Weights of a small transformer language model: vocabulary 8192.
MLP neurons of a small language model. Each row is named by its layer, matrix (gate and up: input weights; down: output weights) and neuron, and shows model dimensions 272-399. Each number is 128 + 32 x the weight over its row's rms, rounded and kept within 0 to 255. Numbers have three digits each. A neuron's up and down rows have the sign that makes its largest values positive.
After each neuron's rows, "fires in" lists the words (lower case) most often at its 100 highest values on Wikipedia text that the model never trained on.

L4.gate811:109138103142106107146152130185139098133187144119101132149098104171075131104086125114084181157072078098184182124089119151137142129158091157168151140121158146199131143114137065115184112131100133142146157110173030141129148124163099155137117139135106159151136141137115094119128165122102112121150112185044165146205127132187185127179159147212116146131096132154151085087107086090112159174110
L4.up811:136124155181115110115191111141124114134171134154050140165083131152116132105117131111154090101183138112125170140098049105146149093166149143160135165105106163132152170141169111160175168127121151140134169101130157102095093115139132062125109181157199113089133113126133138117073161081148168128180119150210073142183144103161119147125150166119119143155111071145115089090134092131129105107084
L4.down811:118145155123100118146125125166134122123133122126068136135126122117135145088155171126089103152139199140093134155065137137111149107076188117146066167121150069079081043119174109077156119141119102056159155103101190126129097130158117154113126132063105149093098129066134113108082073109126157127150127154170130084129095119152109129135075110121125130119111147140114176167061119134103127107143
fires in: "of", "to", "in", "who", "by", "from"

L2.gate419:134130167107106210116157113149157197213150110140155105078169128123134148140136109191131062100139152146163095100075106166110090090112162106129113107137114162069091130140133094140116119153106197093124099150200114152134099170160127133113120139130143178133107106133139130193067055108095133064094088114136127147173167134116090122162186112144077154118153167090135052110060105161096105148086
L2.up419:137125093083125166107146192092131137135133072158129128192129177132102121139130077154132127155092151115215139135099121130179127154071184130130040085144153133114123118147214126150157169199098077165156108161160134143157087136152156165152127147142177113170104102133194150111134092107089104130109101120111155094107138148050089116131142150132082145106096128112110096112100094115072126128109
L2.down419:171126140122137119089134087123139166157104125116135087161115162101170078163130116123131110140068116113125102128121134078134127105056130124129076127124124086122108114126117124125103137154137090158153096109138127075140118135123153137106108142158180190153078131069163190176148098113087068069201083147132117108137115099130154150148126134164147183172109170120132118142114142161105117152150
fires in: "of", "between", "in", "on"

L7.gate145:160098055156109101164130079168111137207107114209127186138156102121060126124077109146093139132186079138114105128076114179097074162120125170115165103078145140085137117147142136149124164130136112120165141152095083126164172080131101100123073092149125090126197101056160143111108106132138121135084124082106161181143081135117160111144100106116124108114167169133177125210108142175148148140102
L7.up145:121098108156069081112141160174107152138128141176122140153131144092115119145088075127088113125100077196112103132149078110136094125174092116143139146134121120095064063168080132081138131128222115127090178056114065116106129093143079079117105129084202119142100162100120081141153122124077095124093105150162101129134140134165101153080138078071151154132150126117095150094192109094121152142139
L7.down145:139111118161085106100080152108091163119061141161165093093170069128144151118141071106124114148124092084143128173123089169113055135168132135170083142151073106107083143158146139091122135124149144136123119117166163157142111078122089087114141162130135087184124122100197158077122073113148100157162162158106142090154082131196113106096134146108113133154117163087083093101108131108115149134105
fires in: "2", "1", "texas", "california"

L8.gate600:146178081157068049129148150109132189200096125092146158067158127113137107103146074135095169095119146180179142109165099086122128093164110119160123164087123128149112112048222139124108135092162151142076116122157106137168135098118167136143090134153186109089108103122177146081167117108158126145122107131153126103097093087169076050080131143141157114106126130079111160139120115137127124108141
L8.up600:145149123143113176124110113228094218105104123153141161176138081119097123151150186148085201077102136170169181141174117109175141114181134095151145107163118154164130113141120123141117152127091136160130136090143113122179081108152148147108127138172155169117145115118140102109152147114071140132139144082068188059132111140155162102141103104132123121051139134150145124136110113154191127138056
L8.down600:152088123153110126104161114116126145095118099169178132075189122123131116043163106123095163100146171120124126117146090144132141110088135069116136175079152136169105127147156155103091149130080133165127174159103119190128097115090165120092189144134071118129033140121150115145109098100186126159192131134113107132105171121134144103074122142124202095185122157086183087098158122152089122108088
fires in: "was", "is", "not", "be"

L4.gate290:100104094154122129148146177128192117204104111145081137099120111161058097141153134129113196133130107149151150168116168153133119118105117158148202130089111155139086113169130116130127130143135104070136142088131066119113097115138062163198158119113111135102082168126142131118155124136194158146134078119177138120202104107124140130123179137145168130092161112150068118091155145181144191111086
L4.up290:128077135112098166074077143133205117142155144139110184110162114063156072188129168194092140131114169118078107082155126140133139133157137089083104124053133120124121150088134097106124163098155182098133055130180101166074164102099073111148160134125124134074140164124144190158151153162123128160132122169170110082099164141139115149164122130120202103093200108149093146064135137144143145114102
L4.down290:092119142120183150215166102131150113185131136142115123144142173030120101179066168150081133140127119155084130103158102160167139134197127133126127095099110119135146107093107153139166141041107175105094107103062145131044132134170126170178050128108107150106155135132136136153124140123160129102139149119173127133155103151121128133131101080121121097061149114146101163139150141147159135167120
fires in: "into", "in", "of", "together", "with", "on"

L8.gate556:075076204109071120100194098155126124071110108187153162148167105107170143135095145155144071110148123068079101107108076102167124206158094119137121068118084174133118147093091164144123109156117140133153163155092131140141112110101146183164121113150060166135164137143074095156166107171151151133119097147150137135131116091108090085129125096130102121165152198115090088190155063114090095128145
L8.up556:197150189106133156161129161126116194110192163140111124161116181136073152136129125165139201067130126143163102160140100188124099136103064079078182110004190083100106146126052102134169119146141162052168158134172105121091101105184135149118105106089165116076160112186107154095162150128096146086112149101122107104144153137087118112188123128127137096124138080173132117093167140139156114155118
L8.down556:093091095104177124141119127087153104118155112136143194143139123133084116138082087094162096178129114134171090108123062116103154111131028141128136137133148174214083099162114158132141117120121126084187174059112144099111172170138111173114131078144159073156131152105170121099158106145108210121087121140115199128073115159144158097230123106066163129107125062150084089156134093133092113107108
fires in: "a", "first", "over", "next", "world"

L2.gate87:135054160180134095105099123118167114115107174123134099166130194174112153100092172117120118180097138165079117132130129144160151123092029128115152120139116102104096132133172115131170143170103105059128098142140051140128092097200142111149128139092129133068124124123134156175075108145042167102154100064156118078131137079068174164122122111151119100166115121161124114183165144095119169122133
L2.up87:106131104113154080169109113107149168149133132121083120137152125182065120139196107116106092110132093114149121081113099175176136093082075117151156128088145097077076064130090141181138230109106126107095173114167070138125121148173125099103118082208131113114138111134126158159092181075094154176106113134148170085129170098146175134092093125249137102119142153156109150126070113107107153108155
L2.down87:060209159133091119170162144157143187104137183134162122130145136117114102175229091118102117124122131103131096115135166136158123097129093122117152154077180136129179132104059137128148171157122139105131073181204119158096080142182158134140139109134103131069159085101115114158087088104124148152091100104144143122116165124133127163154103108160086074155140146154174126128121071130127111114160
fires in: "to", "help", "let", "able", "helping"

L2.gate118:108185119138132049142114098154127152229103118134145161105152102126120172138127133109078109168139134154124131146128118161192162123135107041145117081093150083078111141183129109134127129161113106094156134123132168073139129099137151144110171133126090146132102128088159146126108186105144082106147120142092137141202167087064106171106091079175143190128152136127126144087163124108067103130141
L2.up118:108106113094138146146121079045047172107097101111148158162172146156144088122086140085112136087137162136109171092159125079175171149078207115153182113124139099182147094150112088113174202187075144080147085110116164045168166078128200123144177134136176120184147128127131109140097096108138074130107135202122102105140096132116089163114114092093145195153078151151082118113126065128105203087150
L2.down118:105091121110105031069121097104114135143099086103104147149188179115074074142145150142175132099109111137108125143114170108164148151169128105166121158177096111080178170160148117118188105112133120070059067125154145097165150129131156135189147109110110125145142111141105188106144153103197160113076118109156113137136080137089093112105136074014170155131111160155122135109135129154124137108122
fires in: "time", "before", "hearing", "after", "to", "of"

L7.gate86:155170183151096174148161133127060186154090127123133173136171153079146109139133122096161197125108174113127149136135120121106116058080148082140092132097097161141108131132090166158178089114136123118114113067092125095130099135163169166198143173088108099066165160135127128070174114146146128126204141069144142123116079127057101115085098164178130123150115118107152082199142159088146099166117
L7.up86:144098129122104147155151155162088129194091124102163206221137121067140145115146114143124158119160142111110160073080073101142133104151126200148155066068106134148114104146115175138183133175088117088089108114132146122145134135145152173122104112090143103091136184135170090133043068138097141121093135129092096170138132162086103067112187174146151099192106127145083131162131111109147020175128
L7.down86:097127113125142196105104182124158130111158149145120127176119142103124123137119146104118171088085026095114128118126093052134075108120082153132156089061118086152112110173113083091154102172122120128155110062111124141125138138156199103131097097068189146150136184125168127147130139150032141147156143111143106195046118098132214173155158138136145132172097122142121088125131152096137049158149
fires in: "a", "e", "the"

L7.gate1063:115143120166139073117101099161144103103131213218166130179107126074139128094133160160131123063076139094138167107086116161138093170105171127100159050155149146118129126131027191210162150115137191146178135141129089158093151192152181134108120132104125162066094150129125081131120165134102153098041148105152177096122150100145080146179100164155177158121147129123211121105142090124082092087097
L7.up1063:123078145172170174105119130176128163114117164121101161192068130099070082096151112096141091077143116062163116086104182126107116183113108102124137175112065166164121118091163123190198085105131169134161129126106102140124113110150160119092135096094147118091116123139150071120102144082140093065116082127229131154146130106103125112138086134160156149100152179128141132145112165137167069077063
L7.down1063:134140126108067114133098120126115144128117097186098138156142187021145116170081180133160105106097136115138180117109176126124181141168160149080161120110100083108107129125115052095137135106112105170151096074100081111088159143114073162143148139103133127152055146179164084157200098121123105180144101069126178125014160147200160156118123144095121106138142173128156151134084137114137103119149
fires in: "the"

L7.gate52:153086098104082132144135201155124095091142089098120109070158111143127175149096112106166113082111094126157158130128223156148097152105120092099137133138191178102131120139118148173143056099143164124164111129120211146101196077155118097169139124126106143062181161124131124118098139119154115172094171179093117148091129122133131201141118122164114108177084143116154130172133140125152094133087
L7.up52:074119067108094163151101091186145119127139128095124130147084105183157130115155123159140130142070130125116113057072140154105086161140094129117136094132176138160110123133168140158130165123098112105205118170138142202136102148113151158137091176058173161065161198150084120136073085125098092135109147147105142161140108061131020154141117150134074177127101161176133121160082119128116125170120
L7.down52:174162160125082148108150166163147127075152187125127160096142109169065125145124069154146086155018144107073151103134120124175084173119103120092115129093148152168143134160122164138098125114108094153169095146170166102090171144116173157146112140135146164109143221133147143151101140082119114145122154175082156121102157113026084174175160167113124132149118096087168122147091098162143143127140
fires in: "was", "were", "is", "be", "are", "been"

L7.gate1196:135126092082130118107191189223118148081121145106098133154143113163118123131064155087107116102125127115135112109142124135128146168119117099170119096057144106128097119097163155159168096098146150050191156083113059145114160114171144135138178147099160133103124172155067121113135171109138101101105164139122104154158063080149206117176106180150134181127162208114122131100148053153159092087167
L7.up1196:121134122120110099130099144094143141127162119101079151191114112181114081143174135118129120064116143104117129109116116126143175135196044146165130116138143139158105141190126091135060099104139154135098160129160085187115145117132148152112122061161195160108140201099135092150094113118089096121112110132131140108122088158127176129164148139147112096112161158156101153134155143146169120178131
L7.down1196:111122114111086132115129198118143122154107168160169145145145148084125086138194127130092148112096112138188160107112167163115116074116118120154175179111157117158139152146123155155085123125116133127085132046184102184112135111121138139127185191183127176154130140141145165172112152084150158092118070133166093123000104139151156100113151116091177151141222130069162162132163131197113102156167
fires in: "a", "was", "an", "is", "were", "has"

L7.gate581:088100146093127095140125111147164085156126188165108207162145148140169113167135166128091058117133101096138178122104148116054178172147109135111145104129101181188143148118091197155159142110119169089080122077063106142122074185086125190106089158068170074082169195150114177098141148102123168186134108112172157087102152073166115163164130113140115171124126130138080103156114080099134159135133
L7.up581:124171147098176112134103081087159145144137143160164185144094170086152136100107106159150154125133146131126140072085133170117100190161095136136140096164106124081161143144106159153141102153097133164109151090102151099181176078162207100111131077116157130117127176153145090144113178077086137095107092117142133079070086102181132104111083092074065192081116148125118121157158133108129082147113
L7.down581:149090119111109141119113153130148169112102110148134146255160117064148118086145165123099143127119152119079107123136121114152086142128103119157124122131111116128075075115096059107122130108124118169142085110113149113111113076125107141148155094106093129101140104160129111144135145118111136079124180154101185128000191168120120108135143162147136113175152151133145131080141114132108151132207
fires in: "the", "an"

L8.gate1005:095099155108079147120190133097101142134093148143096129130123165196111147090150092097133132127108106149131080094077115147155125097125181151127134134116154130093113104159130140156146101135084146109142131164094108144122133099163159197222112110185143117101154207143168150098147172101124162097080123130107143108115165146107160180165121101127118126126159168140113178136108193172125073136135
L8.up1005:162108121162100164185138109195134167154094118138176107138127130104145074150148165154152162080093090183177162088137107109128149115146131121101129126136111093122189117081194149086080117139112116074113088079160147156153122116070148141077124161116155140137076150148125128181091141126117146133090151114132138162112108149086066128148132162097176136111103114140168124109138145165186130089201
L8.down1005:104075054144160156090138102140137109155065159180078132255051125103165156189125135144152095098089111157114111081083131133120110139118156152088122080105138183142132132147180107098133111100151112101177118121166120162101142145138123121097148182109122138136171139115135142181142165146146149115116081121131144131054073142143152122149127138121136084073077177172101125131121156073090103139189
fires in: "is", "a", "to", "are", "than"

L4.gate604:089131129122118100125071076125151151151119143093081194111083154103094137178157149106209091138179145030129143147090105184185111113183140157100199107174108128191197149130169200155140209128141107079134193076127140113186118128126152109155165164087095177135131150107127103171182184122158117123056117075223136098189123056114114119170156176116102122171127168118140151136130177124081101118125
L4.up604:129172123188123119091082158126140164105141133126108115106076192086088167150140129122106078112166086135134037152065112134148092112135142112132150125148149174087105176142140158130123125139162178144120153108141112138182134109150166140163121057133125151111134137072200130144133069160140058080127097065140159046157193163146106130134094146125118113127103189097125125139111190108174098087111
L4.down604:107140099100119120077080086146113138097139101103146151215087093104142245136137158120152146143130083163120081155089179119157167079107172110177145098092106169102140137116114110057079140091140124144102130131073083125128133183104141084076110146109122184143101152128137099093158137153116083173191122138143188088148089166134137088172123107099171029129122099055116121111159204163158143134140
fires in: "of", "after", "there", "at", "upon", "up"

L2.gate953:100080169124153130150156119128127124134196176174131077133134128138125136080130119157164110168113067060112153117084132138130135146078083133106066076163174162064085173116106077236151118119099153122153089133152107154164104121086165058168105137142109130108135113126166124147150125110138156132135151088165122148127139135101061142135095210127103203114084158209179034126131072104126166098107
L2.up953:124131122125087073068145126065080147161104130142153097210089127089193077115090161152089132150139168183156149131112112174128142084148082148096148104159140126132132149125109134162112093095154064139098093190129099156207092170115121135165154149172150148156113148100143127123071099096121092134120115067144112108117115098121150154143159132103147146127148094141113089123108094133098135207119
L2.down953:100158119112134120142131134114137126141136123131165141159106140085126149096129112092116146075116157140174138101162186110103103092103136076114127113122143103128190072127068134123083147177115142102104101115152138104193167171122152099143097162080135025080121136123120157098049165086135101111162178151194084186184167105189173159098105119142163093190154162119064116122080157098052112167121
fires in: "of", "in", "for", "on", "to"

L8.gate267:136142083089186101122144130165123180124158145079080155099087158129160135177144115150168089163118092106099107102085175146120115199113102133169190116125135192193132113090198127127120109140130119151137078093124129131102153146095151067169078139094160130124178191146127117194123123109136098108082104166122121164131190162123074118128099082147103112185151159121176138181111108101154158125122
L8.up267:149150116123063188115155139119182150157124091092137170130092122167040157080098122176118158149095138146132046159125192156152128195107061063146135174065098141162092088137127139158139119174098135121176112076130196074083180149158155134110131125156164087069120113156135092100101127070117089127146122142111141146091209180118103129144140186109111129102154111147101143143074121101088086171232
L8.down267:143169179082091152114138111132137115098244141106165120074151172112153118128095110108116074177097170125128061118138129169094093149120056089130154114142114150114140116051146078130125133156148085062137101090204096141090116153140120138122121186121103151116183151085141168155193149103121108113169150080058163140156187114103126143167112107081132181154104120196081103154116152157060100148152
fires in: "were", "was", "is", "been", "are", "also"

L4.gate1209:178104035164156089128108132078100169204154152127113137090145144146099075191170157118148104144070164114174143123143149131115129095160109192124122182107106177153149140162136142126125131140176086142145161102098118110102135137080117096118122130111136122123147127125120148149185089038112104126165170126139116091115098121133117047162112071100133139141114138191109128142136144110122147116122
L4.up1209:178056130121185141105111157162114150091145196165199162146064030152126145087156163120119120150075111113095040104106194131127125151120088144166191163123086131137080154162147112112164091117076136149174155129132103148133070090082127147147122121107200098100158147115122114153097117133138184135105122126139152104207105128129190178116144202107145111082106112149160127138154129121118132127123
L4.down1209:125185165113121143155162090162109104050107135133156138132128121209154075167087110099131128099129093165126139129150115084078149076070159123135140141148158103091156160106156106107146129149129080115084184098108079204122098101131178161192099104123144120080128169150102150116106079149117116183064123133118102125080186161117148124137082174118208078079162069170139113122178125177174131122166
fires in: "in", "on", "to", "with", "of"

L7.gate578:172156185101081124072076096107132100167113087159139174070123123129145068123132160108125110099073127097083101101157150145145135181073101147124075116148064183139096158147127112140130113104127120176099133104134141117130134098159080154175210096154125122173132120137122120077095131115080101148123066128155171180154104152143148066115165102085174151155126145123117158131161129107135088145116
L7.up578:170119156143174117148095123188091153092109127091179157107142179094145137133117210177164146149112170079134125117128120109084119154101177137141189111141103164142166189130112132114116090118144149099131108138114138125102099086160137161155094075119136081132152190133149160177132098113116101078149108126116221098099125109111149116166158127103140091080107056109121178117154103143159088128184
L7.down578:162097133157105122106118122095138150119086135103197168152072084162093139162084151162144089194151126138079162125078151096132132124105128072125127131117160173115189105120142116126177086172152083138116105112070141136119159097169204129154118000124192079107142136127088053153129149093190093129097044140074103174079213111123161174143152161137146117107084118110145138113204141148094062113145
fires in: "as"

L7.gate610:142128125135161121069141076092087166145185079100091126126148130099133152065119129166112110117109133119133094123077150160133093123138159129114155175157147150100165158096106140175148098136132151122097085068118117132120116146151151148161136144118090104120149135081131091138138209076112107122126151136162104137101097092083084084184126131105172115125125153140202124113132135083108154160092
L7.up610:175131148120194132125129128150061127101116141075124131122111094097120106120152115152208161069105119060143132105199152129123105142147132136174125130147081097099096129118091170195108131046119134116124138114131133156168092129132140157119177170137149114121132118105137131151127075103138124140120110156141087137113042154113139077135120141176127073140144146159146144110072096086074106150074
L7.down610:135045149146142079147125104139116121123117117195113094032073134107143106084125128091139145126132131101111147154146105117130115145126117167151162134114052141074082084144187098187101111122140082148080137108115127119125136114129202137092185117141186126042084106108099082121136134163164163130109157152187131177054092138165107082117104104148086141137185172145175147202082107118130105155091
fires in: "the", "united"

L4.gate338:101121149106090157145137117076106071128156149157090160168154144142132111138127163155069140154150089116147123117177142098106088107119122160092156110127169073093157169105129171162117096118078144115177062089050150154151104139194111094141137139117087187110124135089106191143080149159115146146193093124065142129139098080117145069119176125144111096079110110152148164136168160120126061102134
L4.up338:163132081087107180157167164103131139158153134137115154133143098156123110131121082134150141091122099153150177114210144097116105111064138119126089115092120135127127144084078176168124152147088150126155132139170169175215141098082145112103122100155114114124120144160113141112170119140127062103157165134105095108099162143141168138073117072133143100140149092129114128090140166096164094091185
L4.down338:153073170152084184113111131087154106172150167113140132093157115106168107158136100150143071085162102120142148079165102116099070075080128146098076116116070102126125112150136209115144137080150107160126116115111139135131104068078166091098178145108154142100159129170036182096101102196117113127148125108094122098087082097143112160062142077098094146149153075146125133153125175115168110118117
fires in: "a", "an", "average", "no", "high"

L7.gate523:198170120170117147168110061117139158206150126147122135119110178079137065168149100066072133145188167114142119087221142129151152151093053137122114079154128127169136151088207114148170108107104138115188116114102068134122147097111117107135112123159122152088127126169137191114166150149115122143121166135183133114097133134077104080116175050128095147185098190122108159154118081169136112076118
L7.up523:130119046144123112074148197088120192137114101143111149163102139097155080134093133149176103125138135114139197132078126147180155147113136071149147094122159126084101136110082185125104208093135140096164088144119133091140170056157160138128120099120196144121113171111147100102111106168154174109151146146130145107122125164147111125154114139193190083129146141122125174135142077098149105145159
L7.down523:173095147089096125092128185122140129091141142111147212125075129167202085118088126177131129152100112140137169110117160107156165155075135107159143121146087128097145128088086192103116138070061113046141131138121108121153196084128111107124143093135079093110114170159153171124111124170144119166113137153134184131055165079144102125097185101158125137137153121152120146128147087100147126177112
fires in: "a", "an"

L7.gate231:167168118090125087179117127100188121226088124123134098070111090120078157139125141143106088117150092157174172108136120077136162076142120158160171147126129088116162076161125128097141133189177117125105121103138184159151112108096134125168152182092076072176123162147133139140113108164164152143119130158144110107120167080138149126061144137099110150129124164122157140167123080127120086140156
L7.up231:143203122120131129136127146134107079136160106131190104084113146085141069114127104078125162108167117146118095162200118102092166101152138130134094144112138127138148111096065201158117080138140154164151057125154159091163115099147090101119087142117121171135149096085181103118111134121100135155114165085128172127140124129141147087158114111121091111125123122100132152108088142097099132118091
L7.down231:151139145145107138174160034109146117176079115134175074018092139124147107121074087115171085117134173113177117109181148125078154149120113157147113121110140127145100076162094160141099163143116167200099113112174197157096123085093110139167170076159099110130156124161167116127112052127104111164158121117114107147135131117134117115096130110114094071102182140091148128126106097158155106142098
fires in: "is", "are", "was", "became", "now", "been"

L7.gate1050:146161145144111091123110136149147131123119094130114140092127104036089111120154111158124176128087162109123141141120193096154106162107101117147143140106132111122102154127114148146128162079072139124069211084121140133216098131125167127124171148106122146136109156128113179065064134183221127142161090070123114202172163166063163124068125116110105123107112184047086121096146184133169098112137
L7.up1050:129114089102126082109079138131045127109182114103076166117092134091088122131115115132157102126098116096137153157167103160242114145158135150108144161142162155139143149103102098088088213122132082147092119123104113162105145092103138067160146160106187133140132163127153190146095101167080085135074131127096160119154107180082102134131098133111119118149185152070129141111140095164138103032105
L7.down1050:123134067122055088123127163141116141081101129098083139167182117096081176135102188134157128138136096083096180174111169157223130172154115097151148150139080129078077144179115122067158133134171145121057159121132135146070153172151126121129132098127119092147155115136156195100159131152111158127126108091130109129131140166099182062049147159114123116166115212070100144126151117165137178097150
fires in: "at", "of", "athens"

L2.gate138:188127159123139137203145166148156132157125155079096077129177134195155125178139121134147137109129119174122107157186120100184069108154041152157179153095085130190107176119109143101125089144107168114147083078154186129114171093125111156144178088147137161077092110112164108064112090163095169094104150136127167117116120158122180141139127132134126161114093134124074125106193141109137130174108
L2.up138:147140178146125185159169129144105146105118112150134118144154213069199110056132121173080155117160124103106170190138120108148159142099128121096101070158072163123113156118140106157105143137128103121114114150175155116098132157125114107136173124119135108122129164123124142057150147062171144167114163131131138205130127089119152089189133151108109086089119134208160143095093073132197102132139
L2.down138:102152170153151121113127115154119169201167143117122118103101170102146084127144202087095100102216074161110165118147120135127116127159175169124130120148175114100175220073100124122086104148102143139089091104144195129142100139145160106153143116089097133126019104123139145091123126130148096112073160169116136124091092137117168136152125144143110117120058119124039119067171165157124136113157
fires in: "may", "april", "june", "november"

L2.gate606:197134125136120099120124214080130141163077091097139144084145102144150162181141113106053058146099134060130139137066131149175121172167132133138155157096152096122124145105150146141050120190147121126067114131121095143122154074114092087110102051169179120151037181128149093058156153130093201081104174142143125127174122150104031126147163091153136143124151117110134199122186161113128128077074
L2.up606:148237189148127131151094138131059140158113104176110159120169126086115118150108131183102137129092131115183135116152090114119138127118133124120130168139153127139098076132174094179150096132129143132158157120137169138130182109140087090133060152161154149150121195147171143142149099130192125056147173141161124179129144109094117073080138133140156161069136129130157127131112095163093153117143
L2.down606:164167188106095139157121074090152102136109101155142195140165222081182170106171133146120134129058198073101073081124089142088110104110114099122123144156136129173124160098102148139177098180071104074084113155113115136125116066161157124096107147164118156131116182145130101122148129128132147108122131107149150180131134114081156147109111152148124141095157124199095121091147128114114061175118
fires in: "became", "remained", "becoming", "become", "remaining", "only"

L7.gate1002:159102167131086077176169100133155100092100148120109184156112122051079121141117139118168120177131184054142158087102156106136155048162129190155047113154180167069164122113098116143067148101082126183137170171152094139203071126126149145164112139120148117174130227195167166146122095080154174108151087189189141120132127077150150150110075138080168148112165156164141151138130088154112152130128
L7.up1002:138114079129126134137120137147081151139139124110101140132067140129077106121122096123122121064128151105193195152110124129095151162134172149094126124103095157099209168104129090100142096175127104081123133007158099122153113135148133178128170126121098139156146167130161120144103179096140070108080161106132164112138098104131161071115079125131158160097134110122122150098173114121036125046098
L7.down1002:161131143084070129115115164149103048174148072109174135121127084158123136143095173132097093189158158198132115110095167093148088122088225163089143199190114135114151144142128092107180149135127098140157135111101200080135137109145114154093136118142068064096123079165102155151133077126181125143152117120119048092080132168161162091083144130174038124142131097148096066108159160169109102130113
fires in: "in", "and", "of", "as"

L7.gate51:058102167099096126125113108135185110163149131163113153126189064102143068118097209178120143144124150160117189145107139077058149119051148166137175128152101149127116147083179152131141144148153103162101167109094147101127169099158157167115120142112140157094147164154093137058178184140110159130110129140150172104128159107156084153162112104163155125174069096121108092139119170151149136112170
L7.up51:105153141083134144137088125186127102129082143121153162134160193087087151134123142116132122083139139083153151131077105166116076171136065103168203094096124178101140120173102157129174135153075137171114140104087136129179141133080155202136114079118165094166131116149191096160059137077157115152158165106153120109089158125105117105163104142111059162101142134139118110129140083177143153093123
L7.down51:108087115162079117153181171055134095166121159147162103121151110118156124131100102050167118113107067115084137087127117164155136156061132092095078082080110197171122145166124163111142121122123048119158110135201148147134154109138138140183118124133150123130137143137136146126160061141087120066157144096086089122037135152153135124098114145088094084146137103150195162091169105123085101148095
fires in: "the", "a", "his", "of"

L4.gate876:155129100117136125110134107113127127133070113145152104123094060109111163147186134077168106123147132082156196072095148131189082119065085123156138145125086165138152153169149094138119160132144162168146147087146118129156093163115125087168094131141181137130154161097116152134071128119163111108083116080096094149091042141092093136097142083092152144147095122121095174172169107116115142111073
L4.up876:156176130145122086162170099175179133143140185092146200176069150146067147116165204173089085126116147142141125091135138133107108134075070136086095129102146121177182142187145118137080100139117107140114158128123126139122102141106149143181122184063149137129099143105134124067157096075151123091124113139074154125167192142113058079113120164096167171146094163138124108105132092188153132124144
L4.down876:178130158108122107149179166159137090126107115144134184204108118163138137129141140126127099101135137119109133102103116137187120173137115163125121135072152121148192138129172135072137082134105144116102127147108137115122157137091155131124150141120209162136101178113194133090095034128083164069146113163150177171093136110130117124106114218101119156124123154146124096128151132151089065143130
fires in: "for", "of", "a", "first", "to", "new"

L2.gate681:098115129108139089145123140096125109171179161155142117136167135126104133170138160105134123127113135095131175157161158146074136105077114110114067130171141162162192134147136136078101175078137137145165133210143140182153164103161101170171149133130130151129109125095121129120090078158123120179067055152101109129138115159111114108152106166146142120123134066161156185133055119140156146137140
L2.up681:089144137122138158126124107120084157112138142158125123135167167099075143154141162198131107158160169101146158126164113123116112109089147106119059127196153125121194126077146184193140122077143207120190076196123138161174125104150119121085117073120131112143146133149166152183136065089103125164133137114130141176113117166172184150116137136082128123072147137103137092195071161136130094113127
L2.down681:153105119114145086160141133144133087139171190121186192166176151133122166144159142131148066086093148124128188151122118176102149102142151102089122114102168159145190102084170110071141135111117144098106129128178150140156116128116162158103082070164154165154104151152126174134132148194075179127118076147128119135049115165116130112117147162112099122136120080111171155117154091094127109155133
fires in: "a", "an", "which"

L7.gate768:115100087106117137141039106090116114188157123128132161154162075108150156109142124114146163106158052123145153074211103127097130108152150164108139123141111147111132157105120096140090087106113168125074083104067133192076152126109103101141101174108129107141161133087153077175039142124142127157145067149074194180152046100138133085084112100154194148102070110144158139164161172102110143079106
L7.up768:064085143116187107141082160100171122114169142123072197120177084104098162082091094138125189102106121122123108086147064123131208137127169141107144138140134102094167125088159119179128103145141206043124098109104166189079144106159142138134110148114075153193100145099087106142118175146166115150129081162157112105122014145152130114121118156154092130057138115166087124081136052129096083090168
L7.down768:104078169198083154139080086108166093102129131095161105120141099135184130098146144123118103130137079044156187108164101109080164120144131120150140179139115083127149086101106140121168133172184138091046098097152138186132126133138151095142158086079142100124153160087089136137099154147144098162130093137120095134089063132153096121144111186131167121137133127117194139118114128193122112071151
fires in: "the", "s", "and", "second"

L4.gate387:160152115162161079124082162174113154160175101083115186155115121138050094149113131080131087143139155098140147129112154106123097169163120187140113098108092127149121118120084174148152124128148167154206134108112104134128103086108090099151130151151140143087193129148107096134167117157202119207149133139139142131124130083143155130224120064185120186150114138169072058067058172105129180115106
L4.up387:124137178145092142096119125090179114165208096129119160133117112185124145132082167090111115132104150134133112189131134148095122163076049140162147119042095080104107161143127095211178097177133163170194125118107140130118101179192072146120102150152126127111150198187146117119156097134184136094151161114183167171121170141119159078145112171246146153166118137172099146092113139185109132118130
L4.down387:098139091117174162126071142111155149105120127134101157166133123138186140168116089162143121194116119102127111168134101203129087211118130115165093098072154148121145102093170152143116152087118160106074086125115069102090098136183135125083124167139159149134142184144133124117126156142145121135105135100111108154088143125148109063165103147172201112102100113163124211216122140139111225122184
fires in: "a", "with", "of", "under", "in", "who"